{
  "d_model": 448,
  "n_head": 7,
  "rope_fraction": 0.5,
  "tie_embeddings": true,
  "lr_mult_qkv": 0.5,
  "lr_head": 0.00684,
  "batch_tokens": 65536
}
MLP neurons of a small language model. Each row is named by its layer, matrix (up: input weights) and neuron, and shows model dimensions 272-367. Each number is 500 + 50 x the weight over its row's rms, rounded and kept within 0 to 999. Numbers have three digits each.
After each neuron's rows, "fires on" lists the tokens most often at its 100 highest values on Wikipedia text that the model never trained on; "fires after" lists the tokens most often just before its 100 highest values on Wikipedia text that the model never trained on. A number after a token or word is its count.

L6.up939:457462534572520558394498496457462448508512508563441528574543480602552505507418443465514570482480439466469493477396510584509551568477556559407518615498495495421434491476528535456572498458522541509566555552561463490622420601524482483560533464434477468445494475513457657532534545390469429490
fires on: "and " 42, "but " 11, "| " 6, "with " 6, "Ar" 6, "which " 6
fires after: ", " 62

L3.up1434:455494425492528541508441525527538486412488549415514503460441506546443475469475508527490487471550519381400470481495515484480491505527503447518539560465473530511498493530440442517467523536576485398513399497485470593580556522486537468475553534618411529569498515455544483513480424489509457579
fires on: "| " 90, "—; " 7
fires after: " " 21, "| " 19, "– " 18, "0 " 9, "— " 8, "—; " 7

L3.up903:412550516472465526463517542529481477477538474498493517511559513539453583463401464451536512407600487443491479598491503540457506551378631533505637493567550528472512600499514547429516457467523499509535448474415497571466555437501421447464537573461531561468480589516551472519484428500597370453
fires on: "\n\n" 63, "of " 15, ". " 11
fires after: "." 52

L5.up1194:395494499553559575459477451540556395483444462534453440515515503515567498445476402516496598572503501454500475465568524469566602421438481521511503536482566431478583431460488488504462535432619536484583512482473392456585506487498540475442492490558474548466466485576562538540428507508384522432
fires on: "11" 19, "was " 10, "c" 10, "-" 8, "10" 7
fires after: "| " 31, "It " 7, "it " 6, "re" 4, "c" 4

L3.up886:483452473403559476485487622440517475535541506515631465506503529579443530459512425482496606527391593470502495502484491558311480515542442443463590479601452447557486524511530519533447574526392639521478484525430518438504481480466542555504472504492485424464503506559460472478496448550500596603
fires on: "s " 52, "[" 8, "its " 5, "(" 4, "total " 4
fires after: "'" 51, "s " 5, "C" 4, "a " 4

L6.up1477:488449501405543571542513493513516459617555541474475512450458468479485528590476493522490474573505523488449555475446489408511435520545600386503523556501441517515510494495494469505462445437505551535490385418472474441528487534480400599521511513480428449530600447467558512483450506523488482539
fires on: "\n" 48, ". " 8, "\n\n" 4
fires after: "|" 38, ", " 4, "|---|---|---|" 4, "|---|---|" 4, ":" 4

L3.up72:461579554564482422502501435503490525501448543506461445564588576572459527582450490433544567501479564529586431487577591519510571583535475568613418511515569491554480556535552474496509466517466605494583483381496495511565448491534529467554423551553517561489582474519492554457525510480459437451
fires on: "born " 33, ", " 12, "a " 9, "an " 5, ": " 4
fires after: "(" 25, "was " 11, ", " 6, "is " 6, "Township" 6, "a " 5

L5.up622:508551474617575466481459477482375458454517514534502528544410534578507402484448365449519455475494515549466577519417512484547474508446536511511555535520497469488428447492479420475571483517578398541495565495532482451534514452429505503478413556557422483437577510522453444515505403536496552492
fires on: "–" 21, "L" 14, "-" 6, "197" 5, "ch" 4, "Al" 4
fires after: "Mc" 27, "0" 10, "in" 5, "3" 5, "1" 4

L3.up1030:584523507485461633517589465491563461497500525556599603424600497605469492496433513482511531544502473499477522496500507458521530487521532497467524517514426513514526429465575531454540547462513476491535443426516589524523477503525599570592602489547448560469489559462478443490381505566440500464
fires on: "\n" 49, ". " 24, "but " 7, "and " 6, "while " 4
fires after: "|" 43, ", " 14, "." 9

L5.up910:469492527440470532515481525550444453446428524560486506570442469473515462490541468485497508487539552460536604466466478519512507560537480623471437501484518507516474609536454506441535473472463397488447509608476476514582507421420521487507519470478488532458501471480541507541484425548473587483
fires on: "| " 31, "Candidate " 9, "Away " 4, "Party " 4, "J" 4
fires after: "| " 31, "Candidate " 15, "\n" 11, "\n\n" 9, " " 8, ", " 7

L5.up238:530547534470517506519496461538516463508452537488507536434432474518395512508485541423563583499403563560572472530508508580468494484488486448550441499528548511330530502563565481458523536532498554467469526498589511463495477670486631449445472576558542558520544533477433404446434537428422537534
fires on: "\n" 63, ". " 29
fires after: "==" 47, "===" 14

L3.up1273:457529505530452500553534501511559502586503612552425523444519492571367404523458400527511492510437479503551412441443475443578451526471427576532521544481455522488424444493516548463540488536577492554453545540526500590426505457546498543587462534548487474498504467523518403574501539472549534548
fires on: "for " 15, "and " 14, "to " 11, "by " 8, "of " 7, "as " 6
fires after: ", " 71, "(" 5, "and " 4

L3.up182:525541496549469603381448481515489592537468513440480456499527480467569524524473487388585493301405536487513443547446419495438644533463427479547498504413507465505460416490469481559453440561523545416469481473490558464522460378466530510531465516462419470574420489523480349515481442511607436505
fires on: "of " 32, "y" 8, "University " 6, "af" 5
fires after: "one " 22, "V" 18, "C" 7, "K" 4, "two " 4

L3.up1173:546458521493562473498499478438470428498462558513543468491626352654526555473500583439522521473498513569528423575497416613452459539458547456476564437502437598509537530557515494411474418473430540428459495454512584551551476483586575538508580482649458533518431499574479440492494519506538482551
fires on: "s " 92
fires after: "'" 91

L5.up1330:524528516529533498520500477545524597534485450487532438452539576536517426460466474633476461489496455544418485481474604477494463425467530488506556363508390409521525458492503579569420584633557521518432499529385506462526501447573473592488512476502522574506446435407510505516583524497424426498
fires on: "and " 22, "as " 13, "particularly " 8, "or " 7, "also " 7, "| " 5
fires after: ", " 40, "well " 11, "; " 6, " " 5, ") " 4, "(" 4

L3.up267:573508533552526590610548502490517369479508489374503457575507441563403471637550506476498551510412539470482502501562524443447537494564572495481438549613505589497436435536477485580488598450562502341587591486483473489488440511542529485492488525493460530480589476450536414498442457568457495494
fires on: "\n" 19, "but " 16, "\n\n" 16, "\"" 13, "though " 7
fires after: ", " 38, "." 24, "|" 9, "a " 4

L3.up723:488503516584476430489573483453567516441535509562501448460479522575451517534459446483561570433356488529526462449597474543480456506565471609500529552550506520511448377443444516494454454473484397514426525502437538491484589566541522610546485482441446538438514451554509506481442415450554412512
fires on: "-" 45, "'" 32, "r" 7, "de" 6
fires after: "Al" 30, "under" 6, "ic" 5, "in" 5, "on" 4, "Aber" 4

L3.up207:534460521456558494500445466566446541531411532477444453447495413487384364448451439526535428448453478493519527501480484514488449477497476454490535507540454389470580511521544484474493588534586513412486611553501466490429404538443591503477591527425592559450531459510438489539361552478464600481
fires on: "–" 61, "-" 4
fires after: "3" 17, "1" 14, "0" 10, "2" 7, "7" 6, "4" 5

L6.up1681:558442562496452489492481568533469452413531483437481533539520518505420412467463521447554542488455478519495449425504529474485496530549477473445509519498577529539367460582457465588552574521481503563525490524539492481470515451505459430453524468491539604468481383526453485523541532573446543547
fires on: " " 23, "- " 10, "s " 10, "(" 6, "| " 4, "Per" 4
fires after: "| " 25, "(" 13, "\n" 10, "'" 9

L3.up1380:486557544549502477534476616482491506555388539574488545530535466436467474444451552529558511604492444498519432465485495562479458540470556453463526493503478450550462474450532561492474508482622420558547497473522539509432585489539602433516551503463443525424524541467534423488461482578493398490
fires on: "\n\n" 59, "\n" 26, ". " 5
fires after: "." 50, "==" 16, "|" 9

L6.up331:433399456434527561476497528526446533510551401481430457556496585536531587482474394553574498552490470491323539554578521441498498484590550529476490506500520466533442419416431550523534625397560487587443534566528516482558541457533510546590493474490552458526554521452593479508501559513534464524
fires on: "201" 24, "199" 15, "202" 12, "200" 12, "198" 5, "196" 5
fires after: "| " 30, "; " 13, "- " 12, "–" 8, ", " 6

L3.up992:460496431493483514538468478502545577571487508549428399503526468509537521472496526501572541476520503432479499427459507457624563446519435589469439413551479440544422485443512495418473484459469490468514556512396483542527543473506378420539493541538545563402498598538513515505461533495484553430
fires on: "\"" 30, "As " 17, "j" 7, "he" 4, "ow" 4
fires after: ". " 36, "F" 10, "R" 6, "\n" 6, "Ar" 5, "\n\n" 4

L6.up1283:561498413574505556574534509564410498516449554477454511495486514476485514527545543488608435457589476535516529482570530446486537463503522532399531514432473481459515594499401390521555438440551510491484540534501475517587522542377570473462442481383522531448484481475608509435458515490505391491
fires on: "| " 52, "4" 4
fires after: " " 39, "0 " 8, "| " 5, "; " 4

L6.up1501:527439511504541443611480529501434492522463539438453608484538528486581563461476584527476399504533559572448489445544372448443514500499532496420490429433554461482579476630420503451484490562427535557526528473487490490466524580503542498569496501528546558451463499537509524536395436474556378519
fires on: "| " 31, "de " 7, "D" 6, "to" 4, "th" 4
fires after: "-" 21, " " 18, "0 " 8, "— " 4

L3.up1406:500469524453509554455513512534482526500474450561483480477555454492389457540520501436527412434579480511457426547450403577515468571516623495429551449500486551537507518465545605435529520518514564477472455576567526528562466516487493458488513535515477507558439574510443554475450486519473504479
fires on: "\n\n" 56, "\n" 23, ". " 16
fires after: "." 54, "|" 7, ")." 5, ".\"" 4

L3.up254:485452495518467427451450541573551574513456489545543508486520584520474458509478505619434566489431492534526465560510540587425508458483468482562489477501535489601401556529458518495505581490494533536462547522565463517438466520563548473487412532518552457416496464508491477564570495504454526418
fires on: "- " 66, "(" 6, "–" 5, "of " 5
fires after: "\n" 66, "\n\n" 5, "Minister " 4

L5.up690:461525546540449486572486447482528390459531501471442507509460550517534509509581449485454539481554428462484489591502426541551485558462441487468516430455529505512497454538552502428472555539453489541498584454532494478572452498525483500532528459465490529415465535513574549497566508574556469469
fires on: "0" 23, "3" 17, "4" 14, "6" 10, "8" 9, "7" 9
fires after: "," 22, "." 15, "−" 14, "| " 12, "-" 6

L3.up1238:466473540432552411600534472508540544460424494531533456541494409599501462446500502484547485471403459408441480464553548474558462468487496483509506483520459555538494413514464452561440495603517478489546442505508501520496456541520401546487430575600448519535571534602452483449534507560584476501
fires on: "which " 49, "as " 30, "As " 12
fires after: ", " 68, ". " 9

L3.up1076:480518490478420494625539431414543515484457508451580519517521511559528461479452459503495578536490538474440533520479453506549544476508585516576499377382496528601398459485458465544542491541489533373511471528520446469421477475602485455564365536522444436458539527520476473500452548399499463459
fires on: "with " 17, "and " 15, "as " 14, "z" 7
fires after: ", " 36, "H" 10, "br" 8

L3.up1630:472496427507535506501536554506495465429408516514448516533604484476508543621475524500448484464522487436502571555480526498596541523584498492506447433433505526528502538546525587547474492423562482510523478490516448421466583508528488561487414561478559514536563461555574574565475582545539589440
fires on: "| " 80, "is " 17
fires after: "\n\n" 42, "\n" 39, ") " 9

L3.up1070:478397467508469495428560464464568543537526576449359552472508478580484518505560471506491486509485550486481546428546541529487522460518475537491585513490436511521566599500577573468535488485541483508491531510519466592612518535467542443525560499576526529540506490501574399497437524504510480514
fires on: "\n\n" 21, ". " 18, "." 10, "\n" 8, "is " 8
fires after: "." 35, ", " 16

L3.up1107:549471489550519470433527461509494502451480472520400569482517522494464421469482441437496545450488549517447439576472497514546538585493420563456548491577401438534530484459549478530537496521521556576463477472580447446423490491513385439562468474475504482500525464516423521519460570666472579505
fires on: "- " 55, "–" 16, "– " 12
fires after: "\n" 52

L3.up34:481477424438427596514459502492425530554604451497516523470554470445460546473482529430483469484537558521475499555568598384526516421536570465480536518598516564533529514526545399475390489381507592512465502513486523510480503512521564516508508496495523414510457502491522498584545517371527523471
fires on: "= " 30, "| " 29, "- " 26, "\n\n" 13
fires after: "\n" 52, "\n\n" 34, ")" 5

L6.up400:461472448536527602536503490538481539460510482441479473579545528570431525504508396534548392512558537546483549555516414420479542488529491494549488552529485502455433528546447546552457466576544485588544465491534412468586426487439485495452507501490490475526554452449457616476529448447565441522
fires on: "; " 16, "," 11, "3" 8, "5" 8, "4" 7, "2" 7
fires after: "; " 19, "," 19, "| " 13, "–" 7, "9" 5

L3.up425:494460530470545495536567515654511510546443404458383511614578454453462521539412555557464467460569487374468373481511482458563533531479444462406482584442493557471454457561496444521576485506450591533433482498407415513523458428621536475483559433533570535417455510467532495377576494506490467532
fires on: "-" 24, "6" 20, "9 " 7, "7 " 7, "j" 6, "right" 4
fires after: "| " 35, "Al" 25, "Ar" 5, "the " 5, "between " 4

L3.up852:457560400551507454382529477510495504520524562421531516426546529514534552499565543601539508671450473520531439518557531485458545498517584505394483470539420500468505430493506631568506571481473534535562591601537422483557462492560528577476619497402453528535523522580476431481491508466479508446
fires on: "-" 58, "amm" 4
fires after: "Al" 42, "al" 10

L3.up876:506551573466467494484569441513435491519522397452509386427415551469490543475477532530421471563511490552590563566548551565501505516500519464586530436565451502553559592548472496464497493450445429532465516488537501539499538530456579454508533499452552513482423555591499416534493517525508504428
fires on: "| " 31, "- " 13, "N " 11, "of " 9, "= " 6
fires after: "\n" 30, "°" 11, "\n\n" 6, " " 4

L3.up1691:510478536517511563536541507441489506505445515586582521492417422472412579518551460519534512502557574513499470516609474453536491524471480485371463541571453468440599422461557444527523464411492588498483441461489478534551479505608511554497450557482528443553530486502426574442543512530433511468
fires on: "-" 54, ", " 8, "M " 4
fires after: "Al" 41, "al" 12

L3.up1732:488553539550434450491479527536460516570487543520530565501456553479433450506392538522517461485416548553560553454458555419488385463448394483537545490485534496491468552417476473480555423453461537510459544511451541494507493429481517453459486514538471543472493558490511496501508499487540389432
fires on: "born " 39, "– " 10, "-" 9, "–" 7, "to " 6
fires after: "(" 39, "9 " 6, "3 " 6, "9" 5

L5.up309:489446534470480514452471445473424453504563453538579402426598411507406552387456524458490488527517587523469502522477580542562450398499467420418515510445493457502528428410483389510419519415564503522470478413494496502553444539537534474492472429506458563464572486443515605463581469525491518472
fires on: "such " 20, "which " 12, "also " 11, "and " 9, "where " 5, "who " 4
fires after: ", " 51, "(" 12

L5.up547:509423489582487562567515539528491422502471607488452547540566544605448512426547396401522564514511540528401559505539407526480438519478468535517454526489487481533556407559410443439514474570471580501609412539451533552538468521520516442593509456480542441506530531448502514469607493501504533449
fires on: "6" 19, "4" 16, "0" 15, "7" 8, "5" 7
fires after: "| " 73, "," 9, "the " 7

L3.up1109:526421492455463520460507498553538426579558537539540510614472497447477495515482493506497481475462491514558530507442454548555497424481543534529538545491489414537505498482436428555574398534467540474515508497497500567442473470423475446457428503472420529465509587575579547519390418590464396523
fires on: "==" 31, "===" 14, "\n" 10, "\n\n" 9, "| " 7, "(" 6
fires after: "\n\n" 46, "\n" 15, "|" 7, "| " 6

L6.up1091:401517480479510560604517406445489504458478479547478560472462473488445455525543454548590502528494511499493542446474566452567576417469588467629517547547449425464482500475366587562466494454571506443470473471514460448457433582475414484496463488489441462533485470495472501506500397483484540468
fires on: "| " 35, "|" 18, "." 16, "– " 13, " " 5
fires after: "| " 44, "– " 6, "1 " 5, "3 " 5, " " 5

L5.up478:485438416638444559551535554493460531471606452469498455441458490502512450449490586494515431521532525479427446522477515552483448467589457505477477512463521470418458489613431586456541545574590433575509493493520568540528447517527487603518432562466466579477546459428503559521484501538499546523
fires on: "2" 60, "om" 6, "2 " 6, "| " 4
fires after: "| " 41, ", " 5, ": " 4, "Total " 4, "; " 4

L3.up1709:471519425453507577483440433558481582506555492524417528479586517442473553489489506527487531544466452522523542467563509514526552491516492494484543463457572502548487496419434519536460513499576486592521440550636572457534504421559518476461499459562577530458424574613457459477419611452511451539
fires on: "." 32, ". " 28, "al" 8, "'" 5, "and " 4
fires after: "U" 26, "J" 10, "S" 10, "O" 5, "H" 5, "Car" 4

L3.up628:505474523473533477489467468539514514526546583450455477559515564515429471558443468502436423465447491442504452484476480511508487504492507451557566498481571505487488513433435471454472536561455497574447486522433496468468475539558478554506451492526562517497552578533440473405581554423486495632
fires on: ", " 21, "eb" 14, "or" 6, "om" 6, "5" 5, "c" 4
fires after: "G" 18, "." 13, "R" 11, "mar" 4, "K" 4

L3.up1437:574554592491488548538464472591466391514495528583505511530544542508519476426428488546512542573544517560504522519625450512516431524561636616494537489504499561496451604409482511434505523522535541516455516443470467533486568557467574488497413489530489456472464584516448465555448501503486551517
fires on: "\n\n" 65, "\n" 27, ". " 6
fires after: "." 61, "|" 19

L3.up456:500468540432552542560481530525482478456568510496518490513479582462492490486406443472494497439471555551578495452511550450443558489518451538494417521651442559522439510573459520506485414477496569484503460496465528485494498513510569334565583499458448502552493453481493423514499558501538513420
fires on: "\n\n" 59, "of " 9, "(" 8, "in " 5, "= " 5, "from " 4
fires after: "=" 50, "\n\n" 5, ")" 4